Weights of a small transformer language model.
Size: 14 layers, width 448, 7 heads of 64, MLP 1792 tanh GELU, vocabulary 8192, 41.1M parameters.
Architecture: no biases in attention or MLP, untied embeddings.
Training: 299M tokens, 9131 steps.
MLP neurons of a small language model. Each row is named by its layer, matrix (up: input weights; down: output weights) and neuron, and shows model dimensions 32-287. Each number is 128 + 24 x the weight over its row's rms, rounded and kept within 0 to 255. Numbers have three digits each.
After each neuron's rows, "fires on" lists the tokens most often at its 100 highest values on Wikipedia text that the model never trained on.

L4.up1023:183144159139142133099127134131124099110167137138084135156130081100122112093133126098128137131129165133084126123155072123114104126142126124132103101122088115138139158086130114102113093098110110110088101097116138094069130141088136110113157141130163126131185135123128117119143168150110129124121147092187183134107141114142143153169147142171138127131134114129161184136107123116120172152117140111137159099157150146134134133127122129139112126140114085073127135127102114114160101128108147101142128126101107139116149170148143145138135145139133108138124173122165116118118178134114149137100156143121141094111151110114129129124119102145146140121148115081141139136141133114143107161171077101105108180141168104115141163103125138101140114107106127128153100149089155100145134105132140
L4.down1023:137147140090144138148098114129117095168135148092166135139101138158155121111110130130084111130158139099109123144114138110103166135134142160152134130165121158113138101111146135127135141168128168107109089160158151127134094114179098120129086141112157146130117138111132096126107169108130101129131165117147128109138139134086148111099135137116154165120131111168131149128086158157135121139112121101131133164123123143103141106112119111133175147134123146127105145125127115115157139108095106126120137156077162121171124125149144148110089098141136118108155157114134145130117171121113103129150129098138100130127158141060096138091131102128114137148140104125116117137167125161084117102153094118108108136139123129152148143134151092088138130158125142098131106205125104105093163147163106
fires on: " At", " As", " hold", "s", "As", "2"

L4.up471:111162145141128138129094187155123146119158170148152123123117132131146134150091152128143132105129122155128091160162109098162134110108080116139146127119125136109146134126166084128119130094107156090141106132133112110157120120138127109172118158105200121123105129104172154114129118123171084137110089117159085095113122096120147140086135114134081186089113151148123143153114101102085105079154143104115159139131129104148129126099162152095128171132105140077125133092141104124122132129111153149154152131155166148076102114173138140100098100132131111092104119125125132159135130100075140116126123127169162113119167135118153127119090146151151126089134194124118101117157125142145138097130120138111118088146086131125095161076170140111153129085159139096129085106110145124139096153118162
L4.down471:126113129138122147158127124131152161146135122154119146166141146116178158134135146121083114145121164118157123096129168152128122112120135105159145118092132124089126130114114122132083109138134099130105105046104189146102126157124111148110123112122088138139116135133148121142105129123051115134120121100123122131152093098096120170146130136115136111123139102116130110125123126128168157157112098118104101120129120131131128111166095082132105070129144180170165165156154109108103161158154121113102161139137157141155121134084099106153084129113115144133095144128099181126150152129152124127117117129124142149106092159128127118101164144124185154141155104150159132153098119181149125121132115121111132187105165149154125100141097119091161129140110088156100136163132111166140116108128145
fires on: ".", "do", " quite"

L9.up1192:090098147142105119084114166161173125119142109175112131113161155138162097105097120144124150122154135130170127139134176127092101135158054098087112129144139130131118133122128111109138134128171144142115140134164114106152122150123137110119120126132189105058175149156122140105134149145103146144140126164131106119147109081149069166129145106065152150157110105116112130127157104072094172124102145170115144116126116108161173078097132120119089153133116130117148149156154162175146139160151122102088108131166182100115133126147111120126151120110115100104105104129131136100096120101143160109111138143144074118150073104120173120148137097157113151117078112108132172081117137102125137135164114112124080170144149111128150096103133145076119159104105096178130126127128122157127106135133140
L9.down1192:123115090109133108143140098117135109108129152065131101141097115111141140091145116111111111137146133175161139115144142125128095090113107152170147133135077119139117134104120153164127125135086102128149119113110124118120084120120086159119161127084180127154128141110110146122120152142120133120110121136098115070120164114132107109160100175130150177138088140096105145112118136159184125128111166147142146131052116140099102144119153106090117152164153120111126162140182097139189110152150125122141155122125098105178074152126122137113111141160151115099121106142124135135141097099130148105149124106121161130141128160141102115140137128124140156122116156081114100138139175173175124136120124142156136138139098166115087123124126131118110119155117099086141145125152127116184154165157127
fires on: " to", ",", " re", " ", "-", "a"

L10.up1131:123094133131141152109121135157178129094139116149109108144124138171113129150114164118170129116082148166116128122123124163086096103172124109126102137127116082126138134140141145138129121154174090159094137127111137115093143189109121090150116155140117141111148117156130122098102145123108080082118155167120133103143145121116176167119144137104150145136194103109131119096133133111148178127126128114130120118141095150133146130108127155140161150078130117112121126122144148150158107135167124138105143133159154112133119104122130144130108122141117128137132162136142128137121073096116115126165147174093100103134147140125146118124135129115135126099123113099131130108133163144134145108151080128122146149138091154133137161110094144086077156082125127144136102199147118133150132076087116
L10.down1131:091138089096148145095147094095103135128146146114123152102108117117138131153082095169107100132092154125126113160119161159140115109147117142103158138142117110173130130151135138097115152151115121136140136117114167137104081124129088142125094167124174076122130136119097091118126111150102142132104136109139153102138125094123138150134139114118112125136051145142136110157138133122123123124111126179107168129090145165118120094174160136103105160095136154109102158103094148103105128151067126123132122128116122089094149132136145111093135128151121108113155138093132149136122144107106095165171119142080129124069123106162118116168084119126132132145128128141109126156088132106162069156117129135154130155187169175133091129110150091159111154135144112114160112047123138134129116150149157
fires on: "ly", "ma", "/", "-", " to", " ("

L9.up1420:074115136101167113073124153141129161112146148160130132106129163165134102126121139134133141161146125091150082130152135128098125122151070104125151118132116121144142103148123100115128140130155134135113089141131153134123088110103165143089150172115150123118137139135111139093126122134109102126162155125168159107168131105128098160110107132149122174141100172126091132112142148108137146130149110155105111136105119120154147093076130182116051142124152150116155176111161115150177132129149101133102100110140136113147106115161111157139135159134114126113159128102137143134114179124144140115102135160139126125142126121128168130166134077124134126136170105131162140140108123160149120111164068119124100157092146138146154122162134150102129125115116115184099051155108101128169090140116116
L9.down1420:120099157142124134138114088156129142124073120122131137181123121104108153134097106149084140124121122138110097146150149118157145139142115121149161131130132141133144144135099146105140145136146134149148077088114173120171059138117130099100130103098132099101129107116097087098136149154121139146146168122119136103136157130128119144163107121139167168091136142126151109162158112112144153157073139157114158108099111083161164114122123137114070147131138111127138176109138067147118110113135114113137090129078114104100104084136137191154129093154128117120160132136141107131135112089138140104087166130112128089121162136115157132171099132127101136084128134090158114150148076116157113147143146127144138122143149160148141167134117176110116108104109122152141125134079167140175127110168082
fires on: " \"", " to", " as", ":", "ing"

L9.up840:137103135180172090094111174110121071141086117105133150149137145125147112128092140148125196103144102125116151106141108196087113143123125140137133119116145116149138126130126146166145115131187198124146157146144134087116131131122159081119092115119147136118134157124133120116128124150146098087137128130128130111188100176152088144144153134150063157083121142133133141115100113116118113153114134155106156096093128149141138100128134122124103084122142111097133123146141169118144113075119086089152110118167160114109124084142144152118121125130130130136145179126104144103098143091101115140122147141136132095123111149136159129169133162109148106110146125125107149122137127130160088109146118142103146172101144138118113099124175127137151134106107109129167157138134104147097118097082129
L9.down840:113154130118108133114123114135138130116116135076122117157116162096114138150110097144063161151172098112147116151142106152123130164106148096107174104124160151132080171122131159130097141134168161116126105102134126115143138110137106121152107136109146100128128133066144125113133149121124117139110140085100082148142102165135110099136156150157139147146169160144156138180130136171151123141110143160119142106118136129149156154079119132144126170150135174108057150167135094095125141118122129120135123082124115042144086113174138163121105080135105166086166134129101125106152097119105115140110140103109144097109162139146109143171141182126129107116136140122152139099136154132158101162126119128131081134095081118135145155108149140145130091142112131094144135125109148102160139110126138
fires on: " to", " "

L10.up692:130082129159106113124076148160139149164144126126099097121148130116114136152092110091137111109155140145158086106174109149154078121138113123153112082120135137121140118143146145125151078139157149143135108132138112141101100130122165150138104112100129138109126129093140104146111170171145135086158118166166101138145095126153149130117126167109102133175175139126171148133098092135127155107099130129131077162124122138138148101151135181106116106129143131131145137117165153185144189146107140112136135135120137081117155108139138120120130119096071141128152098093111133147118172136121121173131125102132119089104109125128141078092087154147139141123101139148137143122126108134155116110166146158176147103138122108122097110065148124107153162111142109171149156173117142105170174139121131
L10.down692:123114120147120091127072148171163174198130108129119109113123123108127131146129082108145133129141134144139108070168119127113112151127108129156105080145150141129152125149153156118098114170165147147128124143116133154118133122132132129112118124107127129089135129133169124147128158137118135078148107162141110113154128112160121136108109149118123132191182130135152151109100106153124190134094104107151103154118128158136084089181129156121119117134147110160145130132156162147117155161136129141160151153120149086124153104158122139119118112124038147137131100090129137156136180145121117170118106111147112116117150116112157052085099148128135137134116146125138142118125112134159104114169114153149125140139118122148139120093129108096135169141122107111118144182116123113167163132134120
fires on: "1", "3", "2", "4", "0", " "

L10.up1596:154095142131121090090130108155104139098120142111142116100137107111120117091136131148113136160155126136120073114156090122147152152155097149097112182117106142111136120107111128109118143129151111135127118121138122112099103125124153077064100156156165096159187146064148119131151131119152074060100159123138150111101107097166129157167159120114128137159114110144115123146148100172104097114081116150150126130129120110161177082101090138135106118168116140137114136136133109097155143148108142122132133126127119104115132083165152181082128148111099112172148104095130150166134132092125145104158156159139143116122161150134146134145144101124149133083081110180132112144142118119139131184143133129106102094112129150113120141135171092092086143091140168143135108130104122153132109106108120
L10.down1596:124154068188128127124171118127120120088115136104106110127166098091102118137132114092084087153140070130131151150131145136085111141092092119134137106088144150067117117119110144109095134117093194152145133160069157104099146107124142097117118130091096128170134130116141131150134146122139176171146095141158115145108152133103140138119146146097123125101107135106104133138177132146124150127118163103109141141130119158147115107167123172145095115142157162107123107155130143107137119122149127079132110129110135156129167141154118127112164117174112143065162113132102122117153126119110128119139130139137151152175134127102102128106132156111098110139127168124105152112120129105140163111166134108213138098139182149128149144139120087131121130106163149158113128146129130102142143142146097
fires on: "2", "s"

L10.up1129:153127114119097135097086103140137170124112100143102126164105109093133136142189133117132103145086140088143143126148145148161115172138119104113142158171116186086146143126096142155099141167116168173126096128156125145080107144123144046155124100117159110128141166104136135124098128150108126164135126123159170157144110103125114139154145046123108122109123121105073169199135141143090109104125130125131096132098126155124120101154122138101116124138096091141095129123121162124121142120129095099127133128116121152107121138165124125153118128121145143120110139143135130129107122111125125101076116097149109145093148159121128108138095127174125140144097140136096137130093112131107145134114149120123132158101147164099145076136104101139142139109117107144148079114120151131162117121137123
L10.down1129:117156143105153140128152122099122101152142124157105113161146103137144180122156110132154120131115156159096154157116130121111171114130117129116131118135130092122097094092136139152127120137099115106128153101118099101183184152167132130109119133117141146120105132119133092090130068145091132132095151129129151127106083152141158147143137151149150141153108148123108135124108155095131163136153142100112128156114164128146156159117155119123133129093123126137124160152127143146146133133103178139134132150111150107112118142130124107156142112135232100126100092144137123130146132151132142139116143074131128126092092149127107120130123113105122112114146125170140129157101113118137147147130152130085141139136148132126103114131187130085098130121113125066158093065176125140121128158135099
fires on: " ", " re", " do", "s", " be", "–"

L4.up1719:141094132129094125111138160155164098134164168118109131122134160123157127148115135104168126161078156127116097161154104147121114102103121115183137168155114119122125108146151171120143133104144138132145085146112154128153168186156115127098110146147108125125121157115148109103097126133135118132103112099107131116103091127177112121109148146114110165126098114154194171097148122111101127130132062119105099122162103107177125149145090103122141137077118136103126111147158124102147147107099111162126178128098119133160125094135156136120088116124126120095139128141163154139105133110099154154101120115144121077120152172113112129146083099116166175106162123108140139120131165126115117109184096127132212096122154140120089152081145156103120119077147144117118099163110147125144153091095116
L4.down1719:126108115113130123127158140102112114096121169096143146133121137131086157117145126093145145179125132147132115145127159149103136088143109101143146150110159118130139073124117152142139139109122089071121106125165145155138137113191115124109160134161111134132145135133134121115097096115095129114129168155073144171101121110108112139143143179104176139078183114161140128150137093095109106121138147128069087174105151124142138134128113126132138113128100105108165165162143077103149134134093099108107136105115062159137126077111159138111152118123072133109164132147109135097118140146131112105106170097182141086116154126096149123144107109123121109104145119118168143119112138141144164165098082155102158117120107103131126120068147109113092145127107146154148135184127124138141122113113169
fires on: " =", " there", " and", " There", " has"

L10.up109:119129144129140130141083143118179112132140175161102094124132108143127140120144116131182132118111146127086101150120127160128119132168112140165139145185104112136138111111165155153149173109112157161109119121088130105120145157117160099166132156119160130175099114130144115118090128121116119158134159113104171149122190150096148147123148104115131147157132093122116103121125130163103178098136100156139126107141042121127148116094137106112141136093103101101084144109120155149098168147141130135119141106144171152106069100127104143111147089157130111115098135104150145127126127122073144088106169137122111152101112146126149136134116118156164143076119118113111130146084139105077124117162116102093143136143114162132129164115115150121112169133105167113134131127138125131151115126118148
L10.down109:136149182135141103182135155071177138140104132113136136087122125106135133154151193126117124083141156121106114126117125139151124111129091127159127124130168113108184156119143138115126077111112129119094123126118137140151117160114138123145127110100088127094125150136119144145157121150134097137120150101126142163134092074122100154127141110110101117130101119104121143182131114121161111180122146106113143172124124164131096114148149154119133129140087123084157135089089118097153131148109134132138158115123120105118146150148133135180155121100073146078124113134102160122123168108117157153098124132125143120136187088133168134173128132167108106143114168099116119101147094100100131122155084155142134142102109134134114104115121117062149130113111119114122115156087139066160116162130098
fires on: " |", " and", "(", " a", " or"

L10.up1256:103118140092171060102121129104170106080125131124095145132096076097162119111145181114109136127118136146075150094131103117124091118135118102115129178169126125125157110129143141095141139127119101138142091115116111109137083168094115097090116097132170134071130143131137104115123136160147094133158175110163177154141119065127131136124126099120141145110113154116120198141139123126117123136134121131116139176157140123131132089101161126091091135120148116148121180119130166139165148099176111103119113119107151129117097058139124136120153167131124116172120117083121131126113161140151153083111148151161140100121126119157175112122121122174130115115099154109144113121133124105123154155142170159061140162133133109115127113161120154115107134089134090175140090130098154155163105146063135
L10.down1256:125120136086149090067143112110128128105120147162138159174116124144105137121170146142136098163083134167114115105120126085107149115129133134133151121134113170122166127147143114144159149163085102152134091148129109124186112152097130119125077144141131147158132129116137134128097135125157134134131166116112129098145149119144062095173148121141131099119094126117096124160122136111102152105152112117124087120174157173138136155126144118153092136097117132125138137141121112121123136085129111141139109132090145159114134093108172143132151108154165099117159140116115104086112135130151145118149148137197084097160128127109129100116132108125143156119204124110169081107105098118117119171118145132093142105158136145131119093120109169158106140135119102125103125094156128095179144097122122
fires on: " \"", ".", "\n", " "

L9.up1534:157124090166104089149085109160162095117172139134097142139103083175095107132150103126123168109137151125125127139101087120142167171129105090162154156156120120131175128115141127121157094166119150135146135132147096122120106169156157124116152134173131084154133156125138101112107118145147135133127152090134161136125131145096119194126130125128130131167113092135104172151138114132092143104107083129074129116096141152130108116114128109106127105116093108121139150152123157119102162149114106151101135124118098147108108121165162138142157090156119118097112161122105155113127133097072176146103172116144100135125119135145159091155113118120155148094151148136156131115112170139096110112163124117158128123072143156095090123108162121127094136115146133132128150127091163072161114106062174
L9.down1534:150125137141140116148122128107144094138129113143104151076089116163117139137096133128160133083164125103112106082099157132132135109122112147111120127153162156123152105135143182109112138170125158116140124126099118123135124162147131189141129084162118110115129128132122137162112104136116143117115156124147119150096110085145156146118125153083122080146092129133102163121110127132130124126137121120171135145133150132100130111159154152100122124169145108094102175111144127084144126168127172156173117136088078094147136141157116127137134109077050149095125095159127172139120141088100185154119159144121151101117141134130125103145111133161097108068124109118135114138119088126132129111125086128157137118136090109116094131111143121120123140120149127129120151174105167086177141167133150
fires on: " |", " ", "(", ")", " Team", "s"

L10.up927:145099122113131066109060131135155097123113070159145140113089114153122081133135104112123128121140150130106122080149102119147113110157139150131144131108136163097152107127115170113115130100111138146129099159119121130146145122082149099135156099130149105105170117139096102089131126145144126152134147119139172129123135104110101146169134118118129145122129133142118139124156079118116138144119130146098074150102096129155149091137141092137108147186113106182172165139179149143122167158113119134098130134103134150155125099172153105146156185116115123124130116090147104112124148118141140097119149176147130138100153110143205135151141098106133118090123146106162112140147107118129135141087088138110138165135114114099178097118144121126146132118134102146107101144107115175156092098108145
L10.down927:123128128148140110092109110154160140108074166129149138146166104161098135139126147126154095089141136155084124124126096126172141127116135139158126091114146133102149152108123140095154151151078099112188090099087096116144135124121108156129093118107138178153115107151097099132127175119136147127166138110121155141121114157131118155177078124128158131160173124105136100134117106119164109150114073155133108146156075152154158129128130085122120169164165093131139110109197135151110139070118145139157084097097094115113136127141147186104145119107171122118134108143117087091116154123194127104153109157161148082169134151104145124102107094091137151103110126117113136114116074120131128181124156109109124108159110133112154090159089185100079146113149063122142111165131139126163118119127125
fires on: " \"", ",", "t", "4", "\n", " un"

L9.up861:122082109171070125137082132104127123127183087114149131125114156122111153093168140172148120134136131110107096132140143123158146131078118156152163108106121156128123126134136147109123079146140144126119106122140096136088121159149122137154093142111117098094136134121123112141081121087109125137101136147131104139127091156133108126198130138127092145128176131141092116117131115120143115112145196153105075117101152165137128048154140192112089113151136197140141131172129137117147161096073108111150165140157117091162150119153159126136133164145115120125131146112114123128112118105136123096105149100071177042112106150121225067119100117116144156118121162155144138107114147136134165144132120140137123113139098118129139104112139122126154139131176133106154111128130137103129181117133125
L9.down861:147161101083128121155113120141116128103109120121139125098120111119119102154159138090155151109152140053120138145054073155160160114152148119133089124131097118129157112153147087123107152111116089113118136167121092154142161134107115087129127106166138151107190180143140112132125130129157090157130115101137165150097142131137136129189150133158138133124097112116134126143130148120113145127147119141116137115144127106101102142066119135175146109122107116101126129129124116082149118119103112103153164124126114154142111096117088104097124141126132105124119142093189089119148127162107086144141140122179093133117136145124164133143141129145179110117127165135121137124108121128093111115142110171125134140138130120097115137163061125143097120139115118156095108162121115137115120137147121
fires on: "s", "ni", "di", "5", "as"

L4.up892:137116121115122131104092126143146158107155131129103099143121149094154107128080172085142121112156134142125092139159098150119143121137128131146122109166084144140126154109147140118159089113129148107102121116125109137086118171157120143126128125105173126127177172083130119129131164121111116126103114148175157119128123158145129119142127141155097171123167140101125194145130142104110175122145106101092132123136089144139149115161111157108099118137147120127130129145160182130168183095126139127144151121124090134148133100168116161155110125108119085133117094059155136162077190085114151120111112087168156126100117131121153099136129110129129181105118166103121096115135138116164167122163151168112137128149171100138119144132152116098141173124176105149132115178078120141133150094114132
L4.down892:159116135132174111118111114160152117127141130120112078142142146101118112131129156121140140135144110119126115147154109119142123126122066119100102102181137123142155095119168149120119123095134151116141150102116101128114141160136107115104155133119151120144111133090131134114125120149110126137159132135181145121133098138134135119168145156167099176133149088121126161176120107101133161140120121119101110136124088135127166092148141137109102109102112134098135172114181170129108178110122107111158161151122099142145130071131139158171135138123027118134128140078149138126126160159125143125132111093166139112113120117128145074129123087125116149059116179118138112135127153155126106131179126179120128137112136126106117125137129129085115158109129097127118110244078130134148130136091129
fires on: "s"

L10.up577:124110155131149103154148126160135175135156109156078132111117113096113113148149146134153132123090168140109127101120109138172135064116146142117122174155106183102158120090140078105141153089148089124112144115130139135120125159133149098106118113143127082181117130113174138140172119124136142087125121122129172136120127120108129111126106154103089109164121131084124137106117127139094128113125123130112134175111120120141118113162111143118122134124103107101105110135148117155125154187138143098148128147107121139103122118184081132066188116130132119109115095105094150086109132158138130117119127136091129124142166145139135120160119123127148133056146189132148105140117144077125129154172114160152141093133159131171108148118162125123116120123128151115109135150087155122144123085092169
L10.down577:128123139151195121150153101101101140097135118105127148099124120139152117173124098134092193118123157127107141124097135111115102113117128126152144125134155090106147138149152160084121085139105174119122093143122123112153139124126119124170130130130126154195128123195142119091151100147112160104131112157118120118086090134122111160115117132150129114115134116130114101135162126130148098160127159131117133140158103109128139118113137097132130149152146166100142149128119125093149147161104142125165138137096150133161132083122121143127124109178097138140138156122117117141145118097135177120104161131095168132142152134126144108153144131146127109110111138094112091145099150131098109133188116116159132112118105107139096115128132116106127095100144145130105132195127135071183124122148117
fires on: " |", "s", " ", " and", " its"

L10.up427:189106142136164089096135121130135142100112158136150134135096102111158107113131120144125116131125101125104101124167121149118128140144103108160112125125084175094110150105131137125122098110122113131096153099092109103094123111111122106094130117140164141149152162102153142098108139137121133128108133103157184180116108100109123153126153125123087146144110116077079166114101140126098142105097148166125176118123127116141212105113119119133130144158132119154105139126101153139153122144146099114182159152063135160181123112152182151140129152152127149154151107097118140136086122107088153109103135141166133118123158147110150134174107146147112162122106114138120142142100142142154116143112132149144135127148120143149149101095113137100128135120138102141113102149070165120164127121120135
L10.down427:144192102114145141096120178134082120130133087156158141067090164138174111149111100152154112120146138139129126139125098077103123134124115099152138099150141144074150115127136145109108104148124123115144169117103146112138147102146116174132131152187125137128129110105145179131163098143154113179111137115139148095055100105127115148173129119147090159158134155119100152158113134161140122141118144137087164146119117133133177110133107168121148107138103146142140084135076136140124137146131110138128098124131181091132147131126125126177120157118118088117132109138129131120104156125154159101119105128149109074135155104124136119135142147075093096111148131127170159082135109108130175146157130120110143092174136174110111119147114128083120104136117123133116151141098138122109112136170102
fires on: "s", " his", "'"

L4.up527:137095109113122118148109184169137187125129114135121121153123158156148137129141093107124146135112115105137129128169128156124105127133122196108133119072132140128125159106137165083105146107187135120150084141171104112125155117115154109119087073146119151118115107120119121119085127143085170107065127157113157139105134170139149181166189126147105135160150135143147129104147141179103113114136161114114113151161141133111140128146119134121113111096122101164174109156169173120126110146083173140136170162079127131153133111113118139096132135119129112099163143142123112072140153111117136066096094113095154117121108109152087153157129110112120125130114147107115108131083113136116110134179084125113093119073085123104144118156167154148098135123121161136140163083141135160132143097140124
L4.down527:136163087132154148096162135075113117115105132151103143168111118141095137109111143145144107157152120130139099131117140112160146117149134086145132120154128107140124111144113087129166120155086127128081126088104116119114103140118105173136165164137155126123146131142159111131135138121155118134179121111152131137112141090136100104106083130139152138110130126122096148130105106082155118106112098142117146124142120139162113143120137138122129121162151132066081109078118082075144163089179106126095078105141143116159107126162113103143130142113062141141097111121119118171128129171143128156137155151153116133127109139090146107088094135132104139149113099125159124096148104124126170120119140132111184122173160145135105116088096074108141108138146118111135111148088138104174138154101151
fires on: "ey", " result", " there", " allow", "class"

L9.up710:129116134175145097100091164125135129149161131104103103108164140119139086130132113143126156123114105160078059133119087088138101117160140095147164113129119075093126137141117125159165112175147133132127137149126123155092127131055146111145112161116120104099205162083128106080166125159123091132137140122155136141143128081154106140138135112132105128107129126107076141122162097113163159139156129179103103146142120133157141126128115156147110115137104131109117115145193150124112133141151109151103131137185125106144138109115124165112106112073090111115166119109093157128108164103117126122155161131119158088105132137126170123151154147130134122107076145120103114104130140149112120145109120153146141157146135109133135137132138124113126143088082189114112143137123160117123082150113150
L9.down710:175125127154120161145163146132139107115120094087125099169113171134103144117087164142129131121105100097130163114101086151121127127108128136137153124106142147153148103134132092126146140097162151115161135141165139161117166113104128115176097149126106132149128101106074155152127138129148139148089107119112083165145109151096118126130118155108107140099138140139121157139091106099184092119105103094125155133169127065160118138147097091141148110139087102145120117100139128088102127137134155147126138158095127081187089147144172115125120157109098123132151073154102163123148112085110129108139159178172128115117141126163126150111124151093123093100129149106130152121138111149109099097151138151140097116122093103131118145118116168106126134185132156119142154173145136142130127136110145
fires on: " to", " by", ",", "1", "3", " at"

L10.up455:133099114117133089082095122135153132130130128126100085104133144130155128139114117099123140161171120158148123083177149169155089105130099167106098113154162118133136135152137160139134104146167138112108136095152115125133123150136155123102057115158130118073110142115146130112132177105091116084127145114118114131166122114129139126159145160135134146154195108104144123124115090142096130143086135105111118153163125148133130128162128151139120068148122133124142108152152172139114155133102172139167132141122153111117139119134110183155169154086087145124131121100152144135124173109140153151120155070125125077106150134116137085085095112164136148118137155131170150112135133120167113120138111128148144133156095111109099098132124169116125169131162129140171126158095114125154102147112133
L10.down455:102091107142112084124085111145160161143129129135110098091144149116156143134099079088145149153150141143144098071169095138120117143125101153144096087133172120122147123148139164109112101153190145148131127112107125138112127155105138128129113110089123143101163158112148129109121160146095114072160127141146126140154126098145144163096128145144121136145196143145157143106116096155124147148092115118114099144111109122135120101155143162110106110147154107151131120139173145157128182132147110120163139166117129092119171105182097135111160122098049156155111112091152129128102185132123120158140136107167119097114134122114149039092102115146123128110115141125164148138124108124183123126165106154147123128128113123130138136104138140101126158131147089154131126175094130111159132140113157
fires on: "6", "9", "4", " ", "5", "8"

L10.up398:150160147117129152138147158141150129087168154098125121100122134093117129132149153144132118098113097157119060114143111126132115101135101104134136085099110152110110131104138105095147090134139115074097137135086085077096115154114156102152147145093146130145085123083155137140116120094116091143127135123164112150141133127092140149110153106160109168142121139120188142128133132137117137091124151116125114144114116123101166156114122139111183119078111148112121103151104111109152142135103134135151185132174111154146115125110151146089118103157130070097104164121129114100143100088148143152110088093152149138143152135137125111178054129174171159131152133112113132109091148159130120115112129169098121119112130121141137169111145106133161173130131146116095152132133144098135116136132137
L10.down398:120170125110107098142123118112114116152157193160122117136105125152110143135098141121146097184114152095080141123142117130160144092109115143115095138093121120116144134096152140142136143165115108115142141122133145074127124156152098144094161123165124141140131143156097131095118145189139163095139143112126166128107091127154118127142094153141117130143087125139091123145143078095141103171137146164147133114138116136159099133134139113112066185188161125128115122077141133104115164114152141174112113116105136082107106070141114133175123155149085132136160095144103128158131161143129082111126114129117123128143119095137136130150127149167119121131155142116160128148103118097118104129142132135149095141120118146126106124178127127132139148112093128124162129147138124153160145128103109
fires on: ".", "ina", "h"

L10.up1264:138121105119109117093127165113114167129143137105137118124108180119160118104101123139123109129180123196130074106187150107144150149142126108127128123116105129105134114089137145140137139079163113139090104157150114126107104139104088125106100164091171103137145128143180111136139140122156111116117095142130100141113121181107118086142129099134092193129118109188114106148169140118113158116090164148135133165110139178132169159094109143153107114119133174121148118131141136157159154114108112126125099124143123116113109142135179136123120126099114118103136140106169115138076157117122125147072116079116134107108131134096151106116100123149164155144125123109098160090145144155144165109136139137118143134099124126129144089107096119128148169095151101092153097117162106110135147113139110
L10.down1264:137122107143134151157097112139119129152169105131132132112101112126135151139127131099115131109115152145111138138103160134147157147143129124162148135109144166137167072156100165120102169154087075127147136132138123121079165127104112144133144130128080162135132172134147133123109143115068134140113132127105133106138189147121140150131119109135111065184095122124152129127100122106131134151124121160155122145171039157138121115135117123159138146153105130127124114149087147092131127151176125147164186153110097180141096110157115093098132157080085140135152142121138108091134120117083126113130129122130147116175118130126150104133171142131094116105087130095104170091111087114166101154137101113157137160144159159141152154117100105107164133092165140113097134145109108151109132166122169
fires on: "s", "el", "z", "ch", "5", "ach"

L9.up1195:169072158119109131113134127134111141128147130115139112097125131114114160155153101174153115146100112110134056156183111144111146158156099082147110085124117143136150156145140118125151129116149166156150123139120160144162087144113100072115113101115179135164131127124133178139125130114142122095157116155144139123147101149122085136103111094160103153148122164148132114148114113118138143091099119106094145162147118118133124132137132153113119111096100137099095113142133115107135141083146065121136148129178136150160139142054159142151107109171146098115131105104143136134081119137160107156101115099134103109161157143114169080187081149114149145128160136126124141093102145183111123115100158147113109069147146095133150143110109130178143141117137142114114120112142091084119130145104141
L9.down1195:092125109127141076091164146110139121149141131139108118115098126117122129138110140108112131170109163069102125128159136134114129104141090142118181103140163133103112084138146117123116108118094099089119166120122137111107130148119144106088132209165139158126104101117155122128099158142130112129107112100084127135121139136161151150149113131170128114148094095182172138137148112094139109187131118106114148125153126140125124130070101114140123179167137098125127146147161133073137153141100148152139151126118121102133137050148129129100150147115076179107149173125157115128170153115131126127134154137126120117108167137133141149118152098125099138116082194111126168132126151109123150170148080115144112151143111165100107126106135128147102129099126158132130122110084162161156123143179129
fires on: ".", "ad", " van", " &"

L10.up1383:138143110117135108123146139141116108124115088145103140125082095123130143127135139109104141127093131139122121118145140104135143107127108149123107178146104095104098121105131144153142131089125141111072147047095151142084156129156109132135120146078137137159130102093111106127156124132111125095143127098160129124132097103079148159147134126106103117126154130080133138138125097146126127146088097133109105133091125145155140111122116139107112110171097114162157115164137160164079144160090095109114142169116186120143116073158164111150155119168111114126146130123110158153147133135120103137137112144147128073122127150126149144121126110132108138081133133135156129137094138150146092120119112132158163152181166136141110130082141135107109150108174107154133084129115136148146140117107152
L10.down1383:100155140142110113145138152116127108157117142121152161106133138125164089113116108122107125136115134134088139098094144099126134170107124133191129129104142173124100137095114163112110115085135131115117132136106060134155138133111145105147128146130098201090117091127166120090109116114100101115130107144104081121136205096091161148103119138112149162128110132127088154153121184145132127099136158128093137134156118145118132138130097144144160100165120136113154091114162151157186140158142103174175105136105125138136144156125150111134124140114141106141169121116157121103137151147110150097131118141087147105147155152108144098149152159115109081116094099148144154095127122122142175119134125120089122143111111152120131142188139144094099124130133141151090124131122100157122100140153119
fires on: " a", " his", " of", " love"